python train.py --n_layer=8 --d_model=256 --n_head=2 --n_kv_head=2 --head_dim=128 --d_mlp=1024 --vocab_size=2233 --activation="tanh_gelu" --norm="layernorm" --norm_place="pre" --norm_eps=1e-05 --positions="rope" --rope_base=100000.0 --rope_fraction=0.5 --qk_norm=false --attn_scale=0.0884 --bias="none" --tie_embeddings=false --parallel_block=true --init="trunc" --init_std_qkv=0.0239 --init_std_o=0.0 --init_std_up=0.0239 --init_std_down=0.0 --optimizer="adam_atan2" --lr=0.00135 --lr_mult_qkv=0.4 --lr_mult_o=0.965 --beta1=0.95 --beta2=0.98 --lr_head=0.00567 --grad_clip=0.5 --warmup_steps=314 --schedule="wsd" --decay_fraction=0.91 --decay_shape="sqrt" --final_lr_fraction=0.0 --batch_tokens=16384 --seq_len=128 --doc_mask=true --z_loss=1e-05 --train_tokens=142100000 --steps=8674 --dataset="wikipedia_en"
MLP neurons of a small language model. Each row is named by its layer, matrix (up: input weights; down: output weights) and neuron, and shows model dimensions 48-143. Each number is 128 + 24 x the weight over its row's rms, rounded and kept within 0 to 255.
Before each neuron's rows, "fires on" lists the tokens most often at its 100 highest values on Wikipedia text that the model never trained on.

fires on: " and", " gu", " –", "-f", " &", " by"
L3.up885 [112 192 130 132 127 164 117 138 156 149 154  89 106  87 109 146 159  69 116 102 130 120 108 109 129  96 131 124 101  86 144 121 156 105 127 114  88 146  90 165 109 109 149 110 187 128 103 100 161 105 121 136 118 176 159 142 148 144 117 133 131 150 132 164 181 127 119  86 154 118 124 158 142  98 108 166 121 175 138  85 140 175 130 155 121 145 137 122  89 116 134 145 132 152 121 135]
L3.down885 [ 96 103 149  54  81 106  86 150 115 142 114 154  89 138 109 159 119 157 117 110 106  71 113 120 154 109 139 134 120  93 142 116 104  85 120 130 160 166  72 127 144 145 103 125 133 121 137 103 111 131 107 114 124 129 129 117 112 157  93 118 148 124 116 149  80 155 131 129 115 105 152 152 123 144 106 148  95 162 117 129 137 132 180 155 118  89 118 111 186 147 141 141 122 135 156 160]

fires on: " was", ")", " been", " (", " and", " as"
L3.up826 [133  99  93 169 153 155 153 127 109 168 142 121 214 126 107 100 117 131 119 164 126 162 156 161  94 149 120 128 113 115 127 191  97 130 126 123 156 114 136 129 113 110 143 140 145 122 122  94 118 128 149 143 145 105 128 126 109 110 117 178  96 129 109 154 155 118 121 142 151 188 108 104  80 137 118 157 127 123 180 121  87 132 120 115 122 142 122  97 151 128 130  74 131 137 104 109]
L3.down826 [100 157 119 138 138 124  94 176 168 113 142 134 170 160 116 120 140 119 144 122  86  87 139 124 160 149 134 117 103  99 140 170 129 117 136 164 107 144 101 148 137  86 117  98  90 140 148 160 110 129 139 168 106 131 148 112 118 113  74  78 145 154 115 122 141 111 170 134 157 101  97 118 153  91 148 115 200 145 109 164 124 112 102 137 117 147 125  79 174 133 104 148 153 122 141 101]

fires on: "0", " (", "8", " with", "In", "ing"
L3.up169 [ 90 157 121 114 130  69 127 134 146 136 135 142 122 109 137 132 167  79 122  84 139 142 139 113 114  66 119 107 126 137 165 127  96 117 176 146 111 114 135 184 106 146 106 133 179 144 138 146 153 108 138 152 129 183  92 141  97 161 130 114 100 126 151 163 138 167 133  86 132 108 152 116 121 138 141 118  96 155 160 131 158 121 151 114 152  91 101 120 157 106 141 137 140 132 170 122]
L3.down169 [139  82 137 177 112 124 107 138 108 110 120 132  91 134 142 105 111 110 141 155 110 155 117 139 130 137 155 156  98 173 134  99 131 122 135 117 127 113 150  96 108 129 160  96 131 140 155 128 123 151 128 115 148  91  93  93 181 124 119 169 120 120 110  96 112 132 158 135 117 146 179  99 106 101 134 146 101 169 124 154 130 124 161  80 133 145  85 115 145 122 138 147 139  77 144 145]

fires on: " a", "-", " of", " Total", "ation"
L3.up207 [ 73 122 125  76 115 128 177 144 131 150  59  92 136  70 162 132 110 137 133 180 128 165 121  78 111 114 117 151 111 109 125 142 114 113 155  87 108 160  86 173 130 140 144 152 155 140  88 127 116 129 139 117 108 127 101 121 108 156  93 154 138 101 120 113 138 145 135  92 148 128 124 135 141 124 117 151 120 131 116 116 117 122 116 153 107 122  96 162 142 103 130 160 159 124 161 125]
L3.down207 [115 105 132 116 170  98 121 102 107 154 102 151 139 153  97 100 138 109 162 114 136 160 118 124 109 135 143 137 144 114 107  83  99 108  93 119 161  73 108 111  67 140 156 186 153 138 134  65 146 141 114 131 131 126 124  99 101 107 151 148 131 115 146 151 149 142 152 163 117 155 179 138 106 155 118 159 161  96 133  91 163 176 166 110 133 139  95 156 119 126  59 114 140 128 125 141]

fires on: " also", "-", " who", "ually", " can"
L3.up471 [176 138 101 110 148 102 139 126 117 108 123 166 139  97 124 160 156  90 118 112 106 125 158 133  79 133 164 141  89 136 117 116 132 176 113 126 170 105  99 124 110  66 137 119 102 100 151 141 147 141 147 144 102 116 124 166 154 133 193 148 169 134 125 142 160  80 123  94 133 180 104 150 117 126  84 125 105 128 137  98 124 150 103 140 135 114 101 161 129 129 127 137 148 134 124  79]
L3.down471 [139 108  69 161 121 121 113 148 107 110 150 113 138 159  71 110 108 170 151 160 113 132 149 155 116 137 123 138 122 127 119 121 137 144 106 141 121 178 127 144 121 164 109 143 125 133 164 115 134 172 103 146  78 132 152 155 166 137 120  83 131 162 143 149 116 137 142 116 115 137  83 151 130 132 145 127 156 123 168 120  83 108 110 148 150 143 111 130  97 101 163 125 113 102 151 105]

fires on: " R", " g", " ar", " by", " l"
L3.up459 [127 129  96 138 105 168 174 113 114 178 104 149 146 149 124 109 133 152 119 128 131 150 128 137 124  92 127  89 123 100 178 102 158 138 146  67 153 140 141 151 118 146 128 113 165 116 140  83 156 119 163 146 154  79 136 124 157  76 173 156 145 166 129 174 135  79  84 114 150 151 139 164 136 136 110 141 128 153 125  93 112 192 144 127 130  96 114  70  92 146 103 115 131 133 110 108]
L3.down459 [119 117 141 139 150 136 132 124 119 147 152 155 126  81 150 120 131 176 112 119 146 134 144  82 124 108 173 107 116 157 117 115  77 110 106 100 157 110 102 105 144 163 121 139 121 108  99 159 106 168 202 116  95 111 179 111 158 131 131  87 141 142 156 120 111  95 168 142 138 128 101  77 119  96 125 151 116 154 128 110  76 199 138  94 123 156 156 124 112 129 125 111 118 130 141 117]

fires on: " of", " for", ",", " For", " a"
L3.up983 [144 109 102  93 112 118 127 122 146 147 141 147 156 175 105  92 119  88  98 155 155 119  79 104 143 125 121 157 112  94 125 151 135 106 187 114 114 109 110 127 100 137 113 141 128 154 164 114 141 135 148 123 162 135 137 142 138 121 154 152 144  97 133 151 102 110 147 141 151 134  85  82 176 123 103 150 103 138 131 123 153 106 154 169 153 113 120 124 118 147 141 107 138 117 110 135]
L3.down983 [131 106 135 158 113 118 154 113 131 120 137 145 146  99 137 158 107 146  99 140 121 128 158 172 135 142 122 138 124  92 112  96 144 123 124 142 125 177 113 163 143  90 149 120 116 142 124  94 143  83 124 116  97 118 134  78  89  84 159 120 144 161 156 147 164 131 123  70 176 125 176 132 144 107 103 124 153 177 151 159 128 136 154  90 147 131 113 108 149 139 144 105 142 141 119 146]

fires on: " to", " cap", " v", " ", " left", " Cap"
L3.up1008 [103 171 119  74 113 113 125 129  92 116 100 128 124 110 149 131 132 122 108 140 132 153 128 143 133  68 112 108 137 120 148 110 116 104 130 136 150 121 134 152 132 130 119 135 111  77 149 127 111 106 123 168 119 114 119 141 181 112 124 134 122 134 149 160  93 116  71 123 151 122 129 125 139 117 141  92  72 123  87 108 136 179 141 117  73 121 101  85 106 151 128 118 108 112 117 134]
L3.down1008 [124 141 126  48 143 146 135 106  80 122 113 130 157 114 120  95 136 152 148 158 125 117 177 109 110 139 128 129 117  90 120 149 170 112  85 127 124 110 131 128 125 121 123 135 149 128 163  96 139 159 152 114 127 160 116 127 149 171 154 114  95 121 115 105 106 130 130 128  90 160 109 113  78 131 117  95 145 143 147  97 157 124 113 148  88 112 115 173 123 101 134 106 153  94 151 168]

fires on: " Sh", " Dep", "199", " dep", " O"
L3.up421 [113 116 145  67 145  82 144 117 148 125 123 125 119 141 128 116 163  77 157  92  74 101  78 127 114  89 106  89 128 132 124 128 133 117 161 128 143 101 108 159  90 143 116 121 126 117 156 121 139 136 137 136  96 132 143 142 152 124 157 154 110 116 159 144 120  92 174 106 104 140 130  85 138 132 152 134 115 158 145 134 143 151 169 115 129  90 129 172 162 140 125 143 142 198 135  81]
L3.down421 [ 99 109 119 166 141  90 122  87 145 145 151 128 133 101 123 113 149 117 126 116 128 128 110 115 123 173 117  83 168 119 145 125 107 129 137 109 112 139 102  96 141 140 136 158 139 133 138 121 145 114 152 122  92 155 102 149  89 155 164 130 158 143  95  90 133 142 129 131 113 160 159 121 135 150 128 175 196 111 144 116  94 109 136 124 109 108 128 125 138 128 132 159 123 155  74  75]

fires on: " O", "O", " office", " bec", "ternational", " life"
L3.up1009 [130 130 128 132 107 154 171 138 169 123 119 125 135 101 133 129 143  99 144 143 124 157 101 108 123 125 118 134 127 110 108 104 121 130 149 171 130 118 112 156 128 124 144 128 180 115 118 120 145 136 116 107  97 153 134 125 112 166  94 119 101 166 145 147 109 145 123 124 135 164 130  95 156 109 145 141  81 116 168 132 108 135 143 142  97 124 162 146 138 142 125 143 140 101 145 101]
L3.down1009 [133 111 133 149 157 132 117  69 151 122 115 142 111 100 103 144 156 109 123 115 121 128  92 143 178 139 118 103 132 122 155 115 101 153 129 126 110 120 133 142 120 143 160 132 104 133 124 116 158 151  94 137 137 154 120 132 123 109 166 118 101  83  97 137 147 135 121 158 133  89 146  80 129 139 156 140 168 125 148 102 107 110 146 139 108 129 156 131 137  93 123 119 134 141 111 119]

fires on: "ate", "ly", " first", " only", " pl", "ating"
L3.up982 [123 116 149 102 140 100 146 127 120 135 123 139 141 124 135 123 146 123  95 123 132 120 126 117 145 109  89 146 124  98  81 141 132 162 124 152 160 120  93 162  81 162 125 181 118 112  95 119 135 139 166 137 136 120 134 134 129 129 183 128 115  89 126 126 131 145 103 116 142 168  96  90 135 123  54 140 136  84 143 139  98 101 113 101 139 154 156 134  87 117 145 141 121 108 102 119]
L3.down982 [ 99 138 119  98 120 135 147  53 146 117 146  89 114 132 121 108 118 150 167 112 172 137 130 104  95 110 111 141 135 152  94 169 120 120 140 132 110 128 138 108 106 102 138 132 173 106  88 141 150 101 113 140 172 139 135 100 119 151 130 130 143 138 153 112  75  61 138 162 116 108 146 112 100 125 129 127  84 153 139 127 109 157 140 122 151 174 163 106 103 146 148 113 143 123 166 141]

fires on: " c", " m", " s", " o", " b", " k"
L3.up637 [105 133 102 150 114 143 162 126 154 156 163 128 133 137 121 122 122 121 145 142 110  93 109 160  86 127 104 120 155 115 131 148 155 162 116 109 132 158 101 143 105 100 173  83 132  84 136 139 122 144 149 136  98 124 174  90 170 136 161 146 121 169 104 151 134 108  64 161 115 116 153 147  96 125  51 134 125 176 145  86 118 150  75 101 120 131 117 109 131  93 115 104 158  96 130 157]
L3.down637 [ 99  97 116 139  97 191 125 117 101 133 114  72 132 172 109 130  87 139 114  90 133 121 115 162 128 131 115 135 118  99  90 151 167 148 100 123  84 131 120 113 128 162 139 115 164 106 130 113 118 123  99 140 134 167 107 131 113 128 118 138 176 150 108 115 118 146 118 132 100 127 164 122  92 112 116 179 154 168 140  79 159 140  66 151 116 122 162 107 102 105  98 108 133 140 131 170]

fires on: ":", " J", " y", "Y"
L3.up820 [115 161 103 132 114 130 153 134 162 138  82 114 153 124 124 150 140 101 118 127 117 136 102  99 150 135  97 140 152 116 161 141 137 176 172 105 154 118 102 181 114 142 146 107 122 131 117 104 143 119 138 116 130 140 171 126 129 137 130 141 126 145 103 175  80 132 120  86 146 124 153  83  53 119  86 157 129 141 155 117 127 192 115  94 136  94 111  79 115 135 116 164 170 174 133 136]
L3.down820 [150 136 109 122 137 118 110 179 146 133 103 127 121 155 133 109 145 135 145 109 152 139 129 114 112 122 107  76 132 126 133 122 154 140 180 191  93 106 148 110 140 156 149 103 136 140 110 101 153 174 119 111 143 145  92 102 110 110 124 138 136 161 123 169 157 127 123 182 110 103 131 139 155  83 112 116 158 122 155  91 110  75 142  78 126 144 103 174 116 173 132  95 117 128 104 136]

fires on: ":", "-", " ", " compet", " place"
L3.up0 [106 104 118 116 102 129 120 161 120 159 119  96 147 138 133 139 124 105 103 164 114 137  60 144 149 162 106 128 145  95 139 142 108  99  90 124 146 133 150 112 154 130 151 141 150 134 115 115 118 121 142 144 165 139 100  91 141 151 108 116 117 105 116 136 135  95 133 143 148 181 119 102 143 133 104 143 140 114 119 103 139 115 128 141 134 122 160 171 106  83 127  98 109  76 101  96]
L3.down0 [115 169 120 110 111 132 133 133 156 115 103 177 131 157 121 110 120 152 104 141 130 128 178 127 152 128 141 138  99 146 116 135 128 107 160 145 163 134 135 138 119 107  90 178 111 105 115 101 139 123 151 118 144 141 132 153 108 123 133 129 136 161 124 128 126 149 132 174 158  91 116 130 130 118 155  86 173 143 117 153 144 113 138 124 127 131 146 102 100 119 105 142 139 145 136 124]

fires on: " by", "ess", " species", " th", " an", "at"
L3.up481 [126 100 156 125 157 137  89 148 160 120 137 105 112 135  72  99  85 141 145  51 143 128 106 124 124 131 139 160 153  95 125 153 130 135 150  95 126 124  74 151 105  99 154 166 158 147 168 124 128 170 110 132 131 167 141 138 119 109 117 129 127 140 150 167  92 143  90 115 111 165 150 145 141 129 126 137 134 147 155 102 122 110 142 172 144 109  82 153 143 120 146 133 183 129 146 146]
L3.down481 [128 124 107 118 152 195 108  89 136 150 134 169  98 172 108 150  97 106  90 131 127 134 110 155  97 131  81 121 143  98 131 150 139 127 127  97 120 120 152 122 115 135 146 141 132 123 122 119 137 109 173 189 131 174 150  93 143 106 133  93 109 120 139  96 101 131 103 121 132 142 145 132 140 123 124 107 122 148 139  90 137 108 121 132  54 128 105 124 169  99 124 125 166 169 121  98]

fires on: " ", "ll", "d", "ri", "ust", "osp"
L3.up218 [118 131 124 147 145 112 142 137  95 153 129  92 139 139 135 134 140 119 142 135 116 161 132 126 148 111 153 132 155 101 148 111 112 110  95 130 177 144 114 173 125 115 157 153 133  99 143 121 120 107 115 169 100 127 116 171 120  77 103 111 135 134 153 151 141 105 141 141 123 167 108 104  99 130  77 147 150 151 127 101 105 109 107 122 118 129 155 131  98 106 116  92 119 139  96  98]
L3.down218 [151 137 172  98 113 125  79 138 162  99  76 135 131 112 133 109 112  96  74 129  95 103 159 121 142 105  94 137 153 126  94 115  93 113 150 105 101 106 122 162 119  70 130 128 146 150 104 133 155 177 117  99 107 135 127 154 136 159 117 125 117 118 109 109 154 150 128 129 123 134 113 134 141 171 131 117  99 149 102 136 141 156 119 112 164 130 105 129 138 148 159 143 138 136 156 112]

fires on: " t", " in", " S", "201", " time"
L3.up960 [143 104  98 152 101  91 130 127 139 121  97 168 116 141 102 132 142 121 143 121 142 133 104 119  98 145  87 131 151 153 181 118 166 102 171 155  92 110 122 124 106  78 130 130 129 184 114 107 144 116 115 135 179 155 100 115 122  98 131 128 103 124 149 151  84 119  89 118  74 142 122 133 157 121 135 108 140 170 150 158 183 130 150 102 103  93  88 139 151 166 129 145 153 162 138 133]
L3.down960 [157 139 106 131 149 136 137 137 139 110 117  94 132 127 164 154 126 108 105 113 145 157 113 138 169 112 121 163 134 120 102 147 129 156 150 123 192 176 119 124 115 106 120 131 109 162 115 147 134  86 119 178 107 155  96 144 156 166  86 127  85 150  91 138 130 134  90 199 175 116 109 149 124 118 125 162 142 158 109 135 132 163  84 158 158 140 114 111  93 162 124 108 118 103 102 132]

fires on: "0", "es", " an", "202", "50", "200"
L3.up528 [ 94 163 155 134 110 125 139 138 158 165 132 154 120 102 137 125 101  94 104 131 138 130 131 144 123  89 165 110 100 134 122 100 147  83 167 114 113  95 124 200 118 142 145 128 125 149 104 118 165 142 167 160 134 109  97 112 127 123 108 148  69 106 110 100 119 176 122 152 137 107 114 101 179 119 159  72 145 187 135 135 101 135 117 107 176 113 154 119 143 128 170 115 142 178 166 130]
L3.down528 [116 113  95 112 155  98 133 106 108  75 162 140 143 192 114  93 148 124 144 149 133 145 134 147 138 128 129 123  80  87 167 150 112 137 111  91 127 126 134 130 141 134  94  91 130 160 137 146 127 181 119 116 139 121 138 139 150 102 109 153 137 131 148 138  99 151 142 192 153 170 148 179 105 122  88 114 150 115 137 119 143 129 144 105 146 153  83  84 140  97 177 125 123  96 135 157]

fires on: " |\n", " It", " an", " Ant", " do", "he"
L3.up11 [171 140  74 148 127 144 127 134 134 134 117 128 143 126  74 103  59 141 122 119 130 164 116 155 120 121 142 160 136 132 128 125 153 167 149 137 156 113 123 153 123  89 136 159  95  89  91 120  99 127 154 167 112 111 159 123 151 104 171 146 127  95 110 165 152 135 106 108 151 166 116 163 122 114  95 158  92 141 138 106 101 130 123 151 157 108 117 137 154 122 125 123 131 156  97 142]
L3.down11 [107 140  90 119 127 121 123 115 202 122  96 166  77 130 169 134  74 115 150 151 127 114 128 147 110  94 128 160 121 130 135 105 109 117 173 141 127  89 157 134  74 156 115 110 121 153 134 124 141 121 100 127 117 107 112 126 158  92 152  89 126  97 147 137 139 112 123 142 103 144 132 137 125 145 142  91 112 140 100 141 135 123 147 140 106 176  94 137 105 143 110 173 159 164 137 138]

fires on: " are", " consid", " inv", " former"
L3.up755 [116 117 114 146 121 121 131 144 129 162 116 113 157 123 119 124 111  83 163 171 155 133  77 140  94 147 123 121 151 105 179 109 124 174  96  77  75 115 105 109 133 133  99 135 147 108 135  95 111 145 136 150  84 127 129 125 158 129 176 135 125 120 171 117 143 101  94 143 124 119 105 154  86 145 149  93 101 152 166  92 158 149 150 120 123 107  96 125 154 101 167 109 116 111 121 138]
L3.down755 [129 154 102 133 138 120 146 129 122 132 169 152 142 159 154 127 148 106 141 137 144 142 136 157 144 104 124  86  98 128 148  87 118 125 135 157 143 149  80 142  92 121 121 116 115 129 118 116 107  88 147 110  84 102 122 119 138 141 182  82 104 133 140 113 113 157 138 134 132 145 149 101 100 125 156 120 187 119 142 132 129 136 107 129 138 115 149 113 113 146 181 162 157 144 153 117]

fires on: " m", " be", "C", " A", " M", ";"
L3.up125 [116 159 128 100  99 107 122 124 151 151 108 143 148 141 125  91 134 126  78 129 172 159 138 131 129 110 141 143 144  79 122 161 127 157 160 117 115 118  98 165 122 105 170 142 148 117 124 117 114 129 114 128 112 100 110 105 101 117 146 185 160 139 148 126 119 115 141 155 162 176  84 125 120 150 101 144 137 129 139 122 137 138 142 114 166 123 131 100 131 120 129  77 140 104 156 138]
L3.down125 [106 158 118  82 145 144 135 108 142 129 123 142 124 136 154 147 189 104 111 139 161 170  97 108 147  86 115 120 137 102 154 149 159 128 145 112 137 137  95 144 156 141 131 139 169 115 186 127 130 123 103 124 119 117 132 150 149 130 141 131 172 150 163 101 134 105 108 144 153 121 126 115 124 135  81 135  81 160 142 127 183 133 146 100 145 135 127 106 147 124 134  82 122 111 132 115]

fires on: " of", " |", "R", "pl"
L3.up461 [105 135  97  82  92  96 144 138 150 164 137 128 130 105 124 124 102 151 144 134 129 150  51 116 107 116 137 141 114 136 156 143 139 139 146 169  91 118  77 138 106 120 109 103 154 109 135 147 129 153 149 169 161 148 112 116 116 180 166 139 137  94 157 157  98 120 133 104 113 108 108 118 154 138 142 137  86 101 147 110 138 122 121  89 130 142  57 109 146 144 175 146 114 139 153 125]
L3.down461 [139 116 190 183 104 109 120 171 107 139 152 132  93 101 152 144 166 134 120 163 164  81 124 143 127  93 159 127 131 145 163 110 125 112 120 122 144 102 184 115 116 109 121 104 111 122 120 138 149 132 178 163 133 137 115 129 112 102 119 165 110  88 136 162 131 132 114 124 117 113 127 130 111 129 128 130 145 124 165 135 131 121 147 163 103  99 126 140  93 120 117 147 142 141 154 144]

fires on: "1", " con", " Con", " and", "200", " s"
L3.up621 [ 90 175 133 124 149 125 148 136 113 185 158 146 117  99 125 151 122 132 131 135 141 113 116 163 115 116 129 159 117 109 107 113 157 136 115  94  81 133 163 150 136 101 132 132 148 157 137  84 178  97 134 154 128 179 118 157 167 105 128 143 121 142  90  86 122 127 158 144  68 151 113 122  81 125 113 188 127 164 128 127 148 134 103 110 133 135  90 110 127 114 150 114 128 124 158 102]
L3.down621 [148 103 109 106  99 157 137 126  88 108 121 102 122 150 114 114 136 111 115 107 121 130 127  76 123 125  96 164 157 107 133 111 155 107 159 154 168 125  96 111 104 156 136 162 130 145 157 135 106 104 146 125 135  86  82 108 125 115 158 149 142 163 123 137 104  94 143 127 118 130 121 116 160 160 123 109 139 115 139 149 116 102 137 131 127 183 110 151 119 125 105 107 155 104 129 133]

fires on: " m", " b", " ft", "ition", " April", "″"
L3.up59 [153 171 120 111 105 119 110 133 137 138 161 132 133  97 122 144 108 110 112 140 115 104 138 182 118 127 132 135 157 162 115 153 124 112 154 117 111 148  98 128  84 112 161 117 110 111 138  95 102 186 140 152 160 110 136 108 114 119 120 148 128 167 118 113 129 115 116 110 123  95 107 134  88 204 117 108 140 106 145 112  79 142 134 119 110  95 160 143 126  59 135 139 142 102 141 125]
L3.down59 [142 150 138 162 101 156 140  94 130 174 158 135 131 170 143 162 148 119 150 121 150  92 147 116 107 139 149 154 133 120 103 141 135 114 133  88 143 157 104  91 130 131 126 139 168 104 114 115 140 169 106 162 143  98 109 125 132 143 135 183 118 175 112 115 137  96 120 146 120  71  96 124 116 110 138 149  76 121 125 168 134 123  79 118 125 164 145 103 115  87 140 119  98 121 108 101]

fires on: " On", " O", " Al", " (", " d", " of"
L3.up732 [133 125 112 169 137  81 145 117 105 151 117 135  89 124 129 150 122 101 146 158 126  93  75  97 114 139 132 111 135 111 127 160 155  84 141 124 105 105 133 128 123 102 131 148 156 124 143 169 155 158 119 173 154 109 128 119 147 122 130 155 125 131 110 108 163 149  83 143 139 119 174 127 104 150 160  96  78 141 171 129 143 154 174 113 152 124  69  86 137 149 119 106 132 114 161 107]
L3.down732 [112 126  92 113 136 120 168 147 133  91  88 137 135  94 120 137 166 143 104 160 120 106  94 115 156 156 123 134 102 148 119 107 155 146 115 123  93 122 151 115  73 148 122 138  86  83 120 143 126 139 110 137 166 162 172 151 106 135 112 119 103 127  95  84 117 169 125 145 159  92 103 114 132 135 125 100 108 114 144 115 143 130 158 141 139 183 136 161 139 125  70 141  89 108 129 108]

fires on: " d", " other", " all", "ter", "ther", "ird"
L3.up971 [ 84 142 145  95 105  92 142 143 141 127 157 124 104 107  88 156 145 136 141 131 154 134  78 120 166  68  93 102 150 130 111 127 112 109 122 156 177 124 124 144 150 109 136 111 133 122 152 128 129 118 134 158 140 179 139 142 106 116 129 132 133 133 113 136 100 179  73 137  93 103 158 119 137 132 105 110  93 146 167 149 144 114 144 126 103 135  99  94 175 114 138 105 196 179 166 104]
L3.down971 [132  99 118 123 124 101 150  94 103 131 135 146 125 119  97 139 137 120 122 153 136 144 127  91 128 132 137 120  91 155 104  98 172 141 122 124 120  92 123 123 170 160 169  79 141 131 124 144 114  88 130 159 160 107 117 137 138 130 129 120 116 148 172 141 148 159 120 134 132 105 128 139 119 137 125 163 123 133 154 153 171  98 138 151 151 170 117 112 133 174 134 109 120 117  99 103]

fires on: " of", " a", " (", " ac", " be"
L3.up607 [129 111 154 141 149  94 141 135 108 142 121 149 107 140 166 103 135 109 131 146 138 129  71 104 158 104  96 133 105  71 164 126 126 130 141  85 126 147 123 146 141 136 120 135 121 104 132 110 116 129 145 137 138 104 144 136 140 141 144 140 123 135  89 119 126 123 152 140 143 140 146 111 136 128  72 122 119 139 135 136 126 136  95 125 149  99 141 107 175 100 125 139 151 107 151 131]
L3.down607 [108 150 161  87 138 119  93 102 155 132 124 160 124 136 122 103 100 119 123  96 122 147 141 135 131 137  92 146 149  76 142 118 170 152 111  90 139 147 107 143 130  95 147 147 158 135 130  96 108  98 154 114 158  74 129 137 115 105 113 141 136 102 126 130 156  60 136 102 102 134 182  69  91 122 122 124 149 126 143 174 130 139 125 104 139 142 198 152 141 147 101  64 165 113 188 135]

fires on: " (", "q", "C", " ", "°", ":"
L3.up431 [140 126 139 122 140  99 135 148 126 102 132 105 161 141 153 140 138 161 139 185 129 145 100 126 128 151 118 128 167  79 157 132 133 175 127 114 135 162 153 110 122 108 124 138 137 146 134 102  83 154  98 111 115 143 112 139 122  98 133  98 144 125 111 115 136 147 136 138 110 145 131 117 150 124 161 119  79 144 130  89 102 127 127 157 113 151 120  68 133  89 132 127  97 113 105  86]
L3.down431 [ 93 136 141 144 112 147 107 187 137 105 148 115 103 136 117 120 153  74 122 111 138 124 146 159  95 137  85 145 115 149 135 130 142  92  97 160 123 114 111 133 135 143 117 132 160 151 182 113 146 120 136 105 175 146 106 117 162 126 158 151 174  96 120 127 144 113 124 124 157 128 122 126 115 148  96 104 128 141  96 173 198 120 115 109 160 137  78 107  68  83 174 167 173 122 153 127]

fires on: "ine", " I", " II", "bor", " de"
L3.up108 [121 112 115 141  89 114 173 147 121 158  97 162 136 153 130 112 113 155 138 127 108 127 172 138 128 140 110 100 122 130 116 134 104 128 178  85 178 158 109 139 119 110 168 132 141 111 126  96 159 199 123 125 142 120 133 137 104 116 127 122 119 147 115 174 110  92  96 132 150 144 152 108 145 114 114 115 137 130 161  91  82 106 108 130 129  69 156  86 115 111 107 117 136 102 112 138]
L3.down108 [114 124 135 135 104 142 123 162  97 149 149 109 123 171  95 118  92 146 124 121 146 113 159 128 144 165 145 120 123  87 140 100 148 155  94 110 141  90 113 169 123 136 163 142  99 129 122 107 154 165 140 113 130 102  98 113 119  97 132 104  96 131 126 133 123  71 142 163 133 136 137 172 109 147  93 149 120 102  98 117 156 104 124 137 143 174 161 153 123 147  66 135 116 110 133 144]

fires on: " |", " L", "-", " as", " –", ":"
L3.up193 [123 125 141 118 165 131 133 142 124 141 101 111 121 123 119 135 154 130  90 113 143 107 130 121 123  89 157 139 151 130 158 164 129 131 139 130 139  85 110  99 129 108 132 138 136 141 105 116 137 128  95 131 105 134 133 153  53 116 121 166 119 134 140 160  83 148 156 174 106 113 153 110 114  87  91 158 124 130 131 158  86 168 148 158  97 124 114 109 157 124 134 100 153 116 110 108]
L3.down193 [ 89 180 144 126 151 106 144 102 149 141 106 140  79 135 105 130 140 136 145 127 124 145 110  97 111 129 127 131 129 136 176 122 146  94 134 158 120 140 147 149  98 148 140  97 162 100 122 163 148  83 138 131 130 123 105 109 135 159 120 126 131 132 126 155  94 108 127 115 116 111 143 137 130 110 132 118 100 122 116 114 191 133 159 127 137 143 116 168  81 137 170 142 131 130 160 125]

fires on: " ", " of", " g", " f"
L3.up80 [129 131 164 143 144 130 127 121 124 131  80 114 151  97 137 139 143 143  79 154 112 155  79 122 154 101 103 165 132 108 112 139 158 140 164 122 129  75 108 171  90 132 121 142 148 144  85 135  92 117 125 112 169 138 114 100 119 132 148 123 135 134 141 135 143 144  86 104 167 121 111 117 173 144  95 135  52  71 118 110 127 124 134 129 132 120 130 129 133 104 117  93 128 168 148 123]
L3.down80 [133 100 179 130 134 138 159 147 161 162 101 146 137  97 114 127 125 147 151 138 152 121 123 136 110 171  99 146 159 140 117 115 121 165 109  99  99  66 155 148 127 155 110 164 118 160  98 142 148 138 114 102 123 101 110 162 105 145 128 112 156  62 112 123 145 108 135  67 149 149 132 118 156 165 124 141  24  79 130 156 127 152 108 178 161 118 145 150 136 112  80 167 134 164  74 118]

fires on: "s", " play", " work", " as", " back", " also"
L3.up689 [104 151 173 113 147 130  97 138 169 159 116  88 108 116 167 117 120 124 125  83 112 141 151 120 114 115 144 149 119 135 123 158 121 140 133 144 105 143  83 156 127 117 135 126 142 163 135 117 151 153 140 123 134 147 142 123 122 173  72 130  96 136  92 121 104 137 146 139 146 137 117 116 143 129  98 117 121 113 169  85 142 118 110 151 135  86 116 104 153 118 146  95 191 115 154 109]
L3.down689 [199 146  95  90 124 129 128 112 125 141 127 153 124 123 140 141  96 102 113 144  80 146 135 128 115 134  87 135 111 143 116 127 140 114 144  79 126 174  98 147 125 128 110 134 118 182 110 109 139 136 107 120  99 114  94 153 120 118 127 149 144 146 166 122  89 137 116  87 126 108 172 131 133 134 158 119 100 106  91 108 113 154 144 155 156 103 150 131 162 142 134 121  79 107 119 115]